{
  "hidden_act": "tanh_gelu",
  "tie_word_embeddings": true,
  "parallel_block": false,
  "init_std_o": 0.00684,
  "lr_mult_qkv": 0.4,
  "beta1": 0.9,
  "decay_shape": "exp",
  "doc_mask": false,
  "train_tokens": 94840000,
  "dataset": "wikipedia_en"
}
MLP neurons of a small language model. Each row is named by its layer, matrix (up: input weights) and neuron, and shows model dimensions 16-79. Each number is 200 + 40 x the weight over its row's rms, rounded and kept within 0 to 999.
After each neuron's rows, "fires on" lists the tokens most often at its 100 highest values on Wikipedia text that the model never trained on.

L11.up621,230,287,214,166,197,203,237,152,232,211,245,243,190,216,154,240,216,190,175,295,189,239,227,248,222,235,203,112,249,244,222,208,149,213,143,186,255,271,176,184,191,147,139,233,209,219,185,138,216,217,146,240,234,239,260,200,199,207,142,237,257,164,234,155
fires on: "2", "u", "0", "ul", "am", "g"

L5.up51,177,234,217,161,193,242,201,302,198,204,118,220,169,246,147,170,175,262,134,142,144,182,260,108,232,185,251,191,196,196,189,119,267,264,173,217,214,134,177,169,167,223,230,149,210,188,206,180,185,195,130,180,240,206,246,160,170,234,182,173,217,188,168,164
fires on: "rat", "le", "k", "per", "st", "oll"

L4.up439,144,199,273,186,152,228,146,172,237,177,94,220,131,276,167,143,188,267,222,152,148,166,226,203,220,219,166,185,190,265,207,190,204,263,167,214,224,265,206,174,154,213,201,160,286,249,179,177,190,129,102,157,193,182,184,216,190,207,201,207,229,232,167,182
fires on: "l", "al", "m", "at", "st", "n"

L6.up169,221,232,265,201,282,191,218,209,202,168,185,222,115,141,224,207,227,244,290,234,188,274,269,257,129,224,164,161,298,221,208,240,198,231,227,191,180,160,184,176,270,216,254,218,171,219,226,177,240,133,241,206,276,175,231,195,151,173,166,184,183,263,172,270
fires on: "l", "il", "el", "ill", "pl", " New"

L7.up129,150,138,191,208,154,265,282,263,182,196,197,200,264,204,140,257,171,185,258,112,134,173,133,301,262,176,225,144,212,201,170,169,195,188,193,172,221,195,112,210,169,186,146,252,214,152,169,261,190,190,128,181,216,177,197,220,228,209,212,216,177,149,192,217
fires on: "o", "u", "ro", " so", " ro"

L7.up525,235,171,133,166,197,190,230,153,206,178,233,208,221,216,188,200,276,256,193,181,176,181,219,122,159,194,177,126,227,227,237,201,221,147,162,92,154,229,214,146,209,233,182,216,256,188,175,261,244,190,195,245,202,199,229,253,191,169,226,255,225,204,134,116
fires on: " o", " O", "ob"

L11.up441,212,232,232,214,196,195,245,262,187,200,190,247,128,221,216,129,186,178,170,222,160,238,205,178,161,231,239,253,223,177,149,213,166,188,215,163,139,179,159,133,216,215,200,234,215,141,213,184,190,184,255,177,260,186,256,243,136,169,50,174,240,150,214,194
fires on: " en", " dis", " the", "el", "st"

L9.up56,202,200,180,160,158,173,256,267,229,195,140,157,246,190,213,270,212,228,157,218,256,230,203,254,176,232,207,243,227,200,246,254,196,180,190,166,207,163,229,237,130,208,140,227,137,273,204,227,209,244,170,243,223,196,246,201,151,145,239,163,191,174,153,249
fires on: " and", " of", " to", " de", " in", "al"

L8.up214,165,182,151,202,172,202,173,246,193,221,159,244,227,176,142,191,225,242,185,250,208,194,221,246,237,193,197,214,199,245,177,245,217,140,185,164,176,184,251,190,217,191,234,205,195,183,155,291,286,214,202,282,261,240,202,253,193,213,204,140,249,254,165,263
fires on: "ome", "ely", "ly", " e", " also"

L7.up79,194,253,192,259,211,247,180,257,177,245,245,276,158,209,225,242,231,151,209,176,172,133,185,165,186,214,249,200,231,249,181,315,186,130,138,249,143,198,230,212,230,216,208,131,236,169,244,204,246,202,160,185,242,163,190,180,226,239,167,224,191,185,138,140
fires on: "f", "l", "m", "am", "st", "ound"

L8.up327,194,272,225,168,203,143,267,168,306,230,132,179,155,199,218,132,193,170,237,206,296,199,187,233,250,195,202,187,225,262,194,277,202,189,211,147,197,247,200,169,200,237,306,198,144,167,146,213,237,282,232,261,203,191,192,196,246,199,149,188,133,234,205,245
fires on: "N", "id", "B", "ed", "ok", "F"

L5.up212,160,186,223,281,168,183,239,208,94,206,200,190,230,97,146,177,251,233,204,305,203,233,174,234,145,181,225,176,189,270,197,209,297,195,217,256,250,220,206,132,147,235,219,181,181,203,210,188,293,226,166,166,224,262,209,218,205,177,252,197,173,153,161,137
fires on: "av", "om", "r", "e", "re"

L7.up624,185,139,201,121,104,194,300,260,252,154,240,203,235,193,244,182,195,194,158,255,253,199,132,220,221,226,222,201,159,212,209,196,245,226,215,136,237,258,212,196,131,215,158,239,262,183,202,244,182,202,210,204,209,149,235,228,202,175,245,167,199,161,138,278
fires on: " and", " after", " by", " in", " to"

L11.up150,185,237,257,203,186,209,196,205,223,198,179,170,192,164,277,245,198,173,132,223,291,272,186,165,163,284,188,210,154,171,266,243,153,228,195,180,141,253,176,220,201,288,183,218,184,179,147,230,192,226,153,210,302,171,175,183,168,224,206,213,276,222,168,206
fires on: " cl", " Cl", "l", " t", "ill"

L4.up283,109,159,230,263,135,190,210,239,257,242,172,183,237,180,237,218,143,223,201,172,193,115,215,190,274,213,150,228,156,214,266,201,171,159,240,178,247,209,230,193,220,216,214,201,184,175,157,203,233,151,200,274,222,174,146,192,180,151,269,191,195,199,160,231
fires on: "is", "ly", "ter", "iz", "ess"

L9.up57,196,214,205,216,175,235,170,188,239,191,127,236,187,199,159,224,219,215,227,208,262,144,206,185,220,223,145,229,205,157,190,174,142,170,134,270,192,285,188,220,230,212,246,267,229,237,228,240,199,224,142,226,182,167,206,204,177,270,182,171,191,205,141,231
fires on: "n", "in", "ly", "ate", "y", "is"

L5.up351,196,159,171,202,225,148,262,210,168,162,205,151,211,202,176,166,175,186,190,233,156,268,187,266,223,267,219,84,195,241,157,196,184,199,203,238,177,212,268,200,207,181,230,126,199,163,175,227,337,233,195,188,213,211,224,210,157,206,183,163,185,198,179,165
fires on: "est", " Ind", "nd", "end", "ast"

L11.up448,163,141,206,215,141,298,208,315,259,152,186,239,239,236,178,176,140,239,187,259,248,242,188,214,165,177,161,175,131,214,125,202,197,224,237,122,217,187,208,152,149,232,267,143,224,228,214,241,194,176,160,130,236,217,121,235,228,135,176,204,201,232,163,143
fires on: "7", "0", ".", "8", "5", "6"

L9.up526,124,235,176,185,222,146,239,219,195,213,196,279,205,163,191,199,220,145,169,219,234,132,244,203,198,206,199,255,170,159,141,193,141,147,168,263,150,197,215,199,258,259,239,230,196,194,161,172,238,154,175,227,243,214,214,240,178,234,136,204,175,234,207,274
fires on: "ly", " also", "y", "ing", " been", " were"

L5.up193,296,291,196,218,180,240,162,147,249,225,225,217,230,160,222,272,144,161,258,245,165,196,199,240,142,230,150,211,267,202,159,200,207,176,262,148,141,205,273,196,191,281,212,237,253,179,116,166,227,192,218,173,71,146,193,236,196,234,181,139,232,172,210,236
fires on: "s", "r", "ts"

L11.up151,247,208,193,157,214,184,235,177,269,175,223,169,186,198,228,257,214,235,211,239,164,209,98,217,220,292,154,272,197,217,179,163,176,213,241,174,185,170,137,240,240,108,155,229,262,233,190,221,267,214,178,158,246,181,169,211,205,234,255,101,279,235,188,229
fires on: "|", " |", "ol"

L9.up604,174,240,182,206,254,124,280,242,148,133,171,216,214,260,182,145,232,199,153,189,141,166,186,200,192,147,279,261,245,267,211,209,184,199,195,141,166,196,244,192,229,146,134,185,193,138,147,234,175,202,184,145,237,268,253,162,139,214,181,266,236,236,308,228
fires on: " t", " ", " T", " ret", "ist"

L6.up233,249,209,247,197,165,166,184,162,181,265,212,201,207,170,222,190,208,246,216,251,237,213,224,222,115,210,264,205,185,194,177,198,149,215,179,226,148,185,167,167,183,270,223,219,193,192,221,174,286,222,135,235,231,209,205,155,204,182,217,163,81,206,164,190
fires on: "th", ".", ",", "end", "g", "st"

L7.up510,175,161,234,233,260,226,210,227,251,118,214,174,176,185,232,204,188,204,189,182,96,206,180,157,224,177,210,240,228,181,259,241,192,160,112,171,220,149,216,125,186,239,255,164,247,202,125,245,223,182,211,175,161,275,214,169,178,200,230,162,245,203,158,224
fires on: " att", " t", "er", "t", "ter"

L5.up320,250,214,260,231,177,199,210,192,157,193,147,175,162,172,249,158,190,251,253,219,182,233,242,226,140,218,223,235,162,215,170,213,156,250,188,241,242,146,206,143,138,241,157,186,232,157,216,251,257,156,223,235,234,228,169,202,235,246,178,192,211,163,203,92
fires on: "th", "r", ":", "st", "um", "l"

L6.up439,222,254,215,225,195,189,260,218,233,226,187,223,181,247,220,235,228,183,207,173,172,214,141,125,138,234,250,181,232,212,203,151,217,218,167,225,147,186,246,176,243,215,212,342,215,240,158,222,217,280,193,159,248,235,178,179,236,206,170,168,158,160,175,197
fires on: "er", " f", "re", "se", "vi", "ent"

L7.up162,217,210,229,159,125,249,175,263,179,170,222,164,195,192,197,200,238,151,255,222,139,215,151,239,218,166,180,195,293,204,220,152,202,217,195,188,212,169,178,216,196,255,206,258,209,215,251,276,237,189,174,175,208,224,226,254,211,165,170,178,166,141,206,233
fires on: "ro", "ra", "ri", "uc", "u", " Co"

L6.up408,256,235,229,194,170,129,214,174,227,259,213,238,253,218,206,198,220,190,142,201,153,223,195,301,204,245,238,205,200,204,238,225,254,143,246,225,250,208,180,198,149,229,216,170,195,183,104,189,208,227,200,190,174,246,247,223,152,188,205,202,152,160,154,179
fires on: "a", "or", "am", "ent", "an", "ass"

L5.up99,201,245,202,92,140,184,234,216,202,159,214,211,172,226,174,246,147,248,208,207,246,160,238,132,189,187,223,133,245,168,210,222,165,169,211,203,188,212,201,131,125,208,296,190,159,203,153,215,223,164,152,172,212,160,213,219,207,185,177,231,254,197,278,225
fires on: "ul", "ad", "ood", "al", "y"

L5.up627,225,235,188,229,187,139,173,166,243,157,139,246,257,226,161,163,147,309,184,240,149,227,241,227,246,218,222,124,201,154,126,151,243,219,201,161,192,153,248,170,163,147,158,241,184,215,158,169,207,70,223,184,242,195,182,208,131,248,179,203,148,129,237,126
fires on: "n", "w", "enn", "es", "uss", "ov"

L6.up210,194,208,228,185,183,218,185,171,212,206,221,173,188,207,226,142,186,234,171,263,102,232,259,198,213,217,159,201,197,222,207,179,181,218,143,112,262,230,217,222,192,163,242,129,186,207,230,215,175,205,143,212,191,149,242,300,186,281,262,243,182,248,151,201
fires on: "m", "in", "h", "on", "ob", "am"

L7.up211,222,218,196,205,198,210,212,234,164,161,185,152,231,221,209,139,218,216,253,252,209,214,191,117,244,204,193,150,167,235,158,293,235,207,168,208,210,222,123,212,224,189,284,160,102,241,163,216,228,215,161,245,255,153,248,189,215,236,200,169,213,247,196,186
fires on: "il", "or", "in", "ed", "id"

L8.up359,240,163,195,221,182,168,212,239,210,231,236,260,278,271,256,188,257,197,174,215,195,282,173,212,169,238,186,231,249,182,197,208,142,231,204,130,243,214,265,111,172,257,190,225,162,182,199,232,208,165,183,205,176,197,213,246,190,175,241,212,200,191,172,255
fires on: "–", "as", "-", "us", "os", " by"

L8.up121,232,275,182,257,237,173,212,203,202,200,120,237,196,171,245,197,230,241,232,240,256,235,195,202,213,260,204,255,268,155,213,144,220,221,251,180,307,121,207,173,217,156,181,216,134,127,153,208,214,196,256,208,212,259,133,182,208,142,238,204,234,242,206,212
fires on: "oc", "qu", "ri", "c", "ac", "om"

L4.up630,155,213,172,239,250,138,135,209,260,215,201,146,227,184,256,180,192,240,205,240,184,177,193,200,180,146,161,220,164,280,198,180,238,154,203,194,264,260,193,158,256,249,234,206,199,142,233,283,270,168,227,213,196,131,173,206,196,277,203,161,223,177,207,206
fires on: " ad", "f", " Ad", "ad", "nt", " later"

L5.up48,291,188,202,167,220,173,301,178,231,208,266,169,210,248,183,221,178,214,277,184,162,142,183,264,252,178,124,277,171,201,243,167,227,159,186,232,238,98,246,173,191,122,164,187,187,232,202,197,216,201,184,212,214,174,185,158,253,212,203,136,201,173,176,205
fires on: "ip", "ab", "ing", "ig", " |"

L6.up352,239,235,277,257,186,164,199,172,200,161,131,172,188,115,200,217,215,217,245,194,165,161,290,136,234,153,233,219,187,174,221,261,199,284,203,180,163,233,158,151,184,170,191,209,184,171,109,243,176,275,289,160,166,215,173,235,151,198,217,210,235,197,210,184
fires on: "al", "ag", "-", "en", "ar", "el"

L9.up365,141,209,214,150,166,220,231,189,213,169,210,204,211,205,159,259,247,172,148,153,185,217,155,139,202,183,217,212,244,245,207,258,255,222,234,220,231,213,269,235,169,244,179,218,134,170,156,206,136,157,160,179,221,241,248,185,227,240,244,222,229,263,192,145
fires on: " Sw", "w", "od", "ort", "ov"

L4.up94,252,235,219,189,228,214,158,167,175,181,116,281,194,233,222,212,199,252,260,183,226,237,203,174,208,161,235,116,254,161,219,129,171,244,236,173,215,93,170,170,219,201,214,236,180,216,208,234,217,186,210,164,170,194,217,193,184,202,149,219,248,221,160,253
fires on: "l", "r", "es", "on", "qu", "c"

L6.up381,230,174,236,121,214,200,206,204,234,215,119,211,228,234,222,146,234,210,178,154,170,271,246,176,139,191,179,165,201,152,139,180,146,173,208,168,255,132,205,164,223,236,176,230,158,137,164,213,205,160,188,213,181,195,256,226,239,218,193,181,211,102,246,220
fires on: "\n\n", " by", "-", ")\n\n", "orn", "amily"

L8.up174,269,194,242,203,167,237,176,186,267,177,156,168,199,171,241,205,180,211,187,211,227,170,181,200,138,117,174,235,199,217,268,183,167,206,213,192,223,147,203,226,181,199,295,97,154,239,250,229,141,156,145,199,173,177,230,163,227,234,245,233,211,198,186,176
fires on: "0", "ie", "a", "ar", "m", "b"

L8.up495,220,230,230,182,220,233,203,211,250,194,243,193,228,222,144,212,231,191,250,136,179,158,187,319,145,250,154,205,185,215,121,179,167,220,198,146,177,205,214,220,200,196,170,314,289,180,184,194,140,184,175,218,203,198,194,250,197,173,170,124,201,158,181,151
fires on: "ign", "it", "eries", "ion", "our", "r"

L7.up423,256,240,205,167,204,151,212,244,182,188,197,148,146,159,204,253,230,151,233,196,135,213,163,163,208,174,167,239,158,242,208,181,178,177,226,194,225,222,173,234,187,182,204,192,194,228,175,232,284,257,223,194,116,224,196,211,157,127,282,259,241,137,256,200
fires on: "c", "p", "h", "em", "C"

L8.up631,228,133,253,286,183,189,149,263,209,194,160,117,228,163,139,249,167,156,183,251,248,230,269,137,194,203,213,180,149,197,194,225,116,209,125,264,219,196,227,213,211,268,164,140,179,174,212,198,212,186,203,287,217,223,175,246,248,205,196,207,211,167,196,144
fires on: "it", "r", "st", " for", "ed", "en"

L7.up505,262,210,202,213,251,190,241,226,139,176,175,183,129,205,259,244,197,260,138,205,175,241,255,181,170,197,205,245,170,223,215,141,191,202,188,248,152,200,201,196,186,195,157,175,213,154,241,232,239,194,237,174,189,198,178,161,177,127,219,177,210,138,253,269
fires on: "em", "r", "iss", "et", "c"

L5.up35,191,219,200,266,82,266,168,203,157,232,166,177,228,251,280,232,157,199,156,148,257,213,206,253,204,172,163,190,139,205,164,165,158,204,190,245,215,220,197,245,217,231,219,222,178,168,198,224,262,206,208,193,215,148,157,209,150,187,181,265,212,218,201,207
fires on: "ly", "is", "or", "et", "ong", "h"

L8.up135,160,250,216,202,220,209,290,206,172,179,179,173,173,177,173,168,152,146,239,203,138,212,236,198,226,125,226,206,194,203,204,183,209,154,195,218,166,170,216,197,208,197,189,213,114,212,146,244,139,212,238,218,159,266,184,253,330,217,126,177,282,168,134,283
fires on: "ed", "ied", "ck", "oss", "ub", " off"

L8.up355,211,218,179,213,103,222,200,153,208,195,202,99,207,165,198,178,201,204,197,114,175,243,234,212,233,240,113,195,215,216,281,229,169,175,233,240,207,254,203,137,153,177,194,156,191,209,68,214,214,276,186,237,226,241,177,129,260,138,204,214,153,169,246,185
fires on: "ap", "ri", "h", "E", " Car", " Ad"

L7.up142,190,210,201,213,173,176,200,191,274,192,164,219,215,237,237,220,145,160,286,185,256,255,203,205,138,217,228,171,162,174,232,151,188,235,155,146,225,257,225,148,179,236,161,192,241,190,169,181,126,202,206,267,235,230,204,184,168,246,206,208,254,233,157,260
fires on: " l", " t", " cl", " sh", " L", " "

L4.up33,234,249,176,246,269,279,212,209,191,197,190,211,197,152,182,220,233,215,193,190,223,252,157,122,148,168,287,174,222,231,220,248,162,173,194,219,181,144,166,193,275,223,187,118,182,138,243,275,141,222,233,142,262,201,282,191,192,234,171,144,198,187,148,240
fires on: "am", "ice", "ward"

L4.up445,201,240,214,162,230,240,240,213,190,217,242,272,136,193,211,215,154,233,241,179,152,265,165,241,170,202,207,180,182,258,252,210,177,190,211,148,144,222,262,166,161,199,253,153,213,238,119,199,259,124,185,196,184,179,179,254,203,225,200,168,252,259,229,225
fires on: "d", "ers", "s", "b", "p", "w"

L4.up382,241,243,175,240,225,148,178,204,174,170,224,205,162,192,292,275,190,252,233,153,163,149,179,202,255,242,155,282,165,175,239,206,244,252,181,202,251,180,226,138,301,192,156,200,195,197,103,222,197,187,131,155,128,226,209,206,216,172,260,246,228,208,147,244
fires on: "c", "or", "|\n", "ers", "t", "er"

L7.up248,134,232,283,219,224,194,258,165,184,179,151,185,209,179,197,181,225,209,296,224,203,291,173,225,210,276,174,205,244,204,261,225,203,207,189,164,207,148,227,193,200,199,168,166,226,241,245,226,158,157,200,153,222,190,235,177,160,225,218,204,193,202,187,226
fires on: "al", "l", " New", "ain", "ol"

L11.up223,230,179,207,228,240,211,176,179,152,216,239,206,201,190,270,224,128,174,157,276,225,200,224,131,141,230,181,255,163,248,229,160,184,129,198,231,136,212,109,224,189,245,202,254,234,292,182,205,230,239,197,269,93,211,192,186,207,180,213,219,108,182,170,227
fires on: ",", "g", " W", "en", "av"

L4.up5,222,201,218,113,161,137,141,198,257,216,186,252,225,294,194,184,218,155,130,184,200,272,219,165,246,240,267,192,248,183,218,134,255,219,138,189,203,143,226,188,250,184,220,222,228,156,106,187,151,217,258,159,251,131,219,200,229,229,225,261,166,165,245,307
fires on: "ay", "ate", "y", "ence", "ine"

L9.up498,201,288,199,154,203,206,206,138,214,249,179,158,114,191,147,248,234,129,172,175,193,291,232,251,249,170,277,123,241,207,238,188,169,149,209,210,227,246,233,174,150,172,202,218,211,225,135,185,212,155,224,209,178,235,171,196,199,198,164,244,214,202,182,223
fires on: "m", "ul", "g", "f", "a", "ri"

L6.up185,138,214,242,273,219,176,214,266,228,273,174,175,187,192,254,145,226,235,222,180,154,234,181,198,157,125,234,173,226,230,254,236,246,175,198,141,218,173,240,210,270,193,177,194,249,183,181,193,226,172,282,258,228,190,193,264,135,194,219,218,212,168,212,209
fires on: " ad", ".", " b", " Ad", " dis", ")."

L6.up383,187,204,171,215,140,204,234,218,269,199,138,227,192,149,158,217,237,223,181,210,117,192,227,194,152,260,183,194,186,198,265,155,166,209,201,169,245,203,251,199,176,243,199,218,196,163,187,188,180,180,194,206,192,189,120,225,186,183,155,133,225,265,226,217
fires on: " War", " Ind", " Br", " Sh", " As", "r"

L6.up119,223,195,151,160,143,193,178,222,237,164,310,127,179,169,170,142,198,210,208,212,275,220,259,226,206,222,148,148,175,211,237,189,205,235,254,97,220,178,252,113,255,255,179,169,212,147,163,247,205,158,179,210,204,182,279,223,204,225,202,203,178,92,112,214
fires on: " o", " O", "ie", "ly", "ar"

L6.up212,271,253,275,187,175,229,159,152,196,228,200,180,242,230,228,255,181,150,155,137,239,209,279,169,113,209,203,187,145,208,175,184,188,257,144,225,174,218,227,159,227,217,152,226,146,181,199,262,250,230,269,201,165,230,192,189,288,233,167,217,134,192,208,175
fires on: "ed", "om", "2", "et", "ad"

L5.up49,273,129,183,227,166,224,158,268,224,193,179,172,230,180,258,150,179,162,182,234,222,159,227,158,135,194,171,55,135,268,234,150,239,212,171,213,207,224,205,183,211,204,199,184,208,196,220,221,226,210,204,223,201,185,275,258,225,239,219,208,175,187,128,119
fires on: "ar", "e", "ect", "A", " name", "ie"

L4.up550,281,177,171,272,233,302,241,232,159,204,213,217,242,154,141,244,241,247,216,125,243,159,146,194,197,210,217,212,184,181,233,182,246,197,178,192,199,183,198,204,260,264,155,185,255,181,167,157,205,252,190,203,224,210,202,180,80,201,214,106,183,136,253,185
fires on: "in", "ord", "d", "ern", "am"

L8.up182,187,177,280,173,191,178,279,157,244,160,148,221,296,202,193,149,138,149,170,231,260,239,175,173,200,223,245,192,194,220,192,174,203,205,180,171,269,125,141,164,238,198,213,214,178,241,223,172,142,236,184,150,295,227,201,239,227,154,239,254,197,223,236,251
fires on: "y", "ay", "le", "al"

L8.up561,240,223,161,260,174,147,172,191,204,211,185,187,251,107,250,137,255,208,204,153,249,172,163,183,222,229,173,198,188,243,155,179,189,202,197,226,242,158,215,193,162,200,210,156,144,235,295,245,236,141,215,187,259,222,260,180,240,298,229,214,257,202,146,180
fires on: "or", "ic", "ar", "b", "n"

L6.up33,246,238,238,151,146,182,168,146,186,195,199,204,158,170,182,219,234,170,207,240,166,271,204,160,185,170,183,176,225,322,192,186,216,198,258,244,218,186,219,231,213,224,173,200,222,86,173,155,209,144,237,127,158,207,247,230,245,190,150,220,230,195,279,215
fires on: "ur", " am", "am", "r"

L11.up160,124,208,219,152,208,225,260,235,211,236,196,233,213,194,184,128,242,168,160,209,260,168,195,188,226,221,141,154,234,232,207,168,133,146,233,251,212,114,206,174,140,228,144,179,136,205,142,230,242,210,154,207,180,213,167,140,167,278,166,233,194,220,176,263
fires on: "ed", "ic", "ly", "'", "an", "ing"

L11.up307,231,259,182,229,175,196,197,186,262,185,174,173,222,184,240,214,188,224,252,231,174,227,173,221,157,218,226,244,224,173,248,175,194,235,212,179,104,167,216,140,157,229,134,223,202,218,182,215,256,180,233,140,182,248,140,199,208,144,182,225,233,128,188,197
fires on: "er", "\n", " f", "\n\n", " (", "ter"

L4.up290,180,115,277,209,226,160,157,159,203,180,123,134,147,151,219,249,194,169,179,222,225,182,218,253,213,201,241,181,237,215,212,198,189,172,182,198,220,216,201,239,222,157,184,145,192,155,130,209,175,225,229,165,130,209,200,153,168,180,264,215,215,209,248,218
fires on: "el", "'", "al", "k", "ed"

L7.up32,200,282,191,145,208,176,178,238,249,240,168,222,189,286,174,224,161,193,193,192,148,208,260,272,248,195,203,256,214,224,176,215,200,168,198,201,220,159,223,163,209,205,176,229,136,280,184,181,222,222,230,183,161,259,207,182,247,164,191,136,285,262,153,199
fires on: "ed", "id", " found", "d", "ied", "ld"

L5.up313,215,284,169,216,252,233,183,188,205,168,265,222,157,152,160,214,244,179,232,221,147,202,225,204,169,177,240,149,224,229,207,216,93,90,176,128,185,175,253,204,130,222,125,210,191,175,165,164,221,204,179,254,160,215,209,256,218,252,201,175,211,210,229,231
fires on: "ack", "r", " r", "g", "ed", "ra"

L6.up226,256,223,246,192,171,173,138,181,174,228,211,217,212,155,231,240,155,233,132,205,173,177,200,191,152,184,236,171,258,207,155,246,220,250,237,238,84,252,185,130,158,218,137,246,236,184,133,175,235,190,177,234,170,257,210,207,113,143,200,101,269,201,224,186
fires on: "r", "om", "ro", "ag", "re", "ak"

L7.up539,169,267,282,168,172,182,203,219,217,204,188,238,167,162,219,146,169,268,182,189,149,199,180,244,236,232,190,231,222,218,187,97,244,193,154,239,228,203,281,118,207,201,181,218,234,252,209,180,223,152,159,207,301,177,140,245,158,216,200,182,217,203,164,120
fires on: "n", "st", "k", "K", "w", "T"

L4.up458,199,229,194,168,160,249,193,233,238,175,234,222,146,215,149,229,191,170,163,191,171,171,252,261,196,217,253,188,192,257,215,150,185,199,135,215,99,194,300,161,201,202,196,205,162,136,222,214,202,196,139,157,216,237,153,242,181,185,151,219,252,156,161,132
fires on: " by", "ic", "se", "re", "z", " |"

L7.up340,228,215,201,177,129,245,196,197,199,239,292,202,151,199,174,128,235,200,209,248,182,188,275,233,241,204,295,199,181,207,245,237,231,97,201,251,251,205,241,184,169,161,176,190,204,198,164,165,165,237,211,226,178,198,256,199,190,237,223,171,166,157,208,192
fires on: " ", "a", "=="

L11.up606,164,218,194,291,175,274,203,215,183,158,199,243,151,190,253,187,115,173,219,239,192,249,206,180,163,212,217,201,160,283,212,232,223,185,202,209,153,120,179,165,207,189,154,145,166,254,231,258,199,173,219,162,208,240,192,265,147,164,91,194,280,205,228,173
fires on: ".", "3", "0", "6", "2", "7"

L7.up3,192,218,294,181,257,153,282,189,237,235,248,168,172,160,160,156,282,227,228,194,285,201,147,183,270,266,173,302,237,232,152,202,171,132,192,149,208,275,192,201,245,232,187,182,132,269,252,186,226,174,164,228,154,148,196,205,211,181,210,230,158,177,217,299
fires on: "id", " was", "el", "ing", "ri"

L4.up500,223,190,225,185,206,199,186,232,184,230,195,245,180,138,208,108,247,263,190,209,163,235,196,133,191,136,171,260,172,170,211,170,151,249,207,221,241,185,212,213,203,214,132,142,258,177,296,223,214,272,190,148,184,220,236,229,207,269,224,210,213,140,212,165
fires on: "en", "and", "ad", "wn", "all"

L7.up111,233,225,173,141,159,233,237,152,214,180,137,166,173,273,145,279,216,184,243,169,207,221,241,254,252,186,141,175,197,212,196,214,189,187,222,187,225,164,192,167,200,216,278,132,180,245,241,259,199,148,70,154,259,263,175,230,207,133,251,253,163,196,310,195
fires on: "al", "ian", "o", "ual", "y", "ary"

L11.up92,173,176,110,266,154,123,287,251,264,182,212,223,205,280,237,150,218,165,152,117,223,180,171,173,222,181,216,219,173,272,146,199,212,176,148,203,227,193,211,186,121,183,169,192,207,129,156,203,170,196,202,234,278,207,224,176,217,252,146,143,167,202,277,161
fires on: " T", "==\n", " t", " ==\n", "le", "T"

L7.up310,177,180,183,174,213,219,228,197,176,236,228,221,216,234,205,210,269,229,186,215,151,189,214,152,208,227,200,210,216,235,225,195,144,180,194,249,232,165,197,249,151,139,244,158,199,247,300,239,187,254,134,171,223,177,182,216,237,173,188,226,203,179,123,175
fires on: "m", "us", "at", "ra", "h"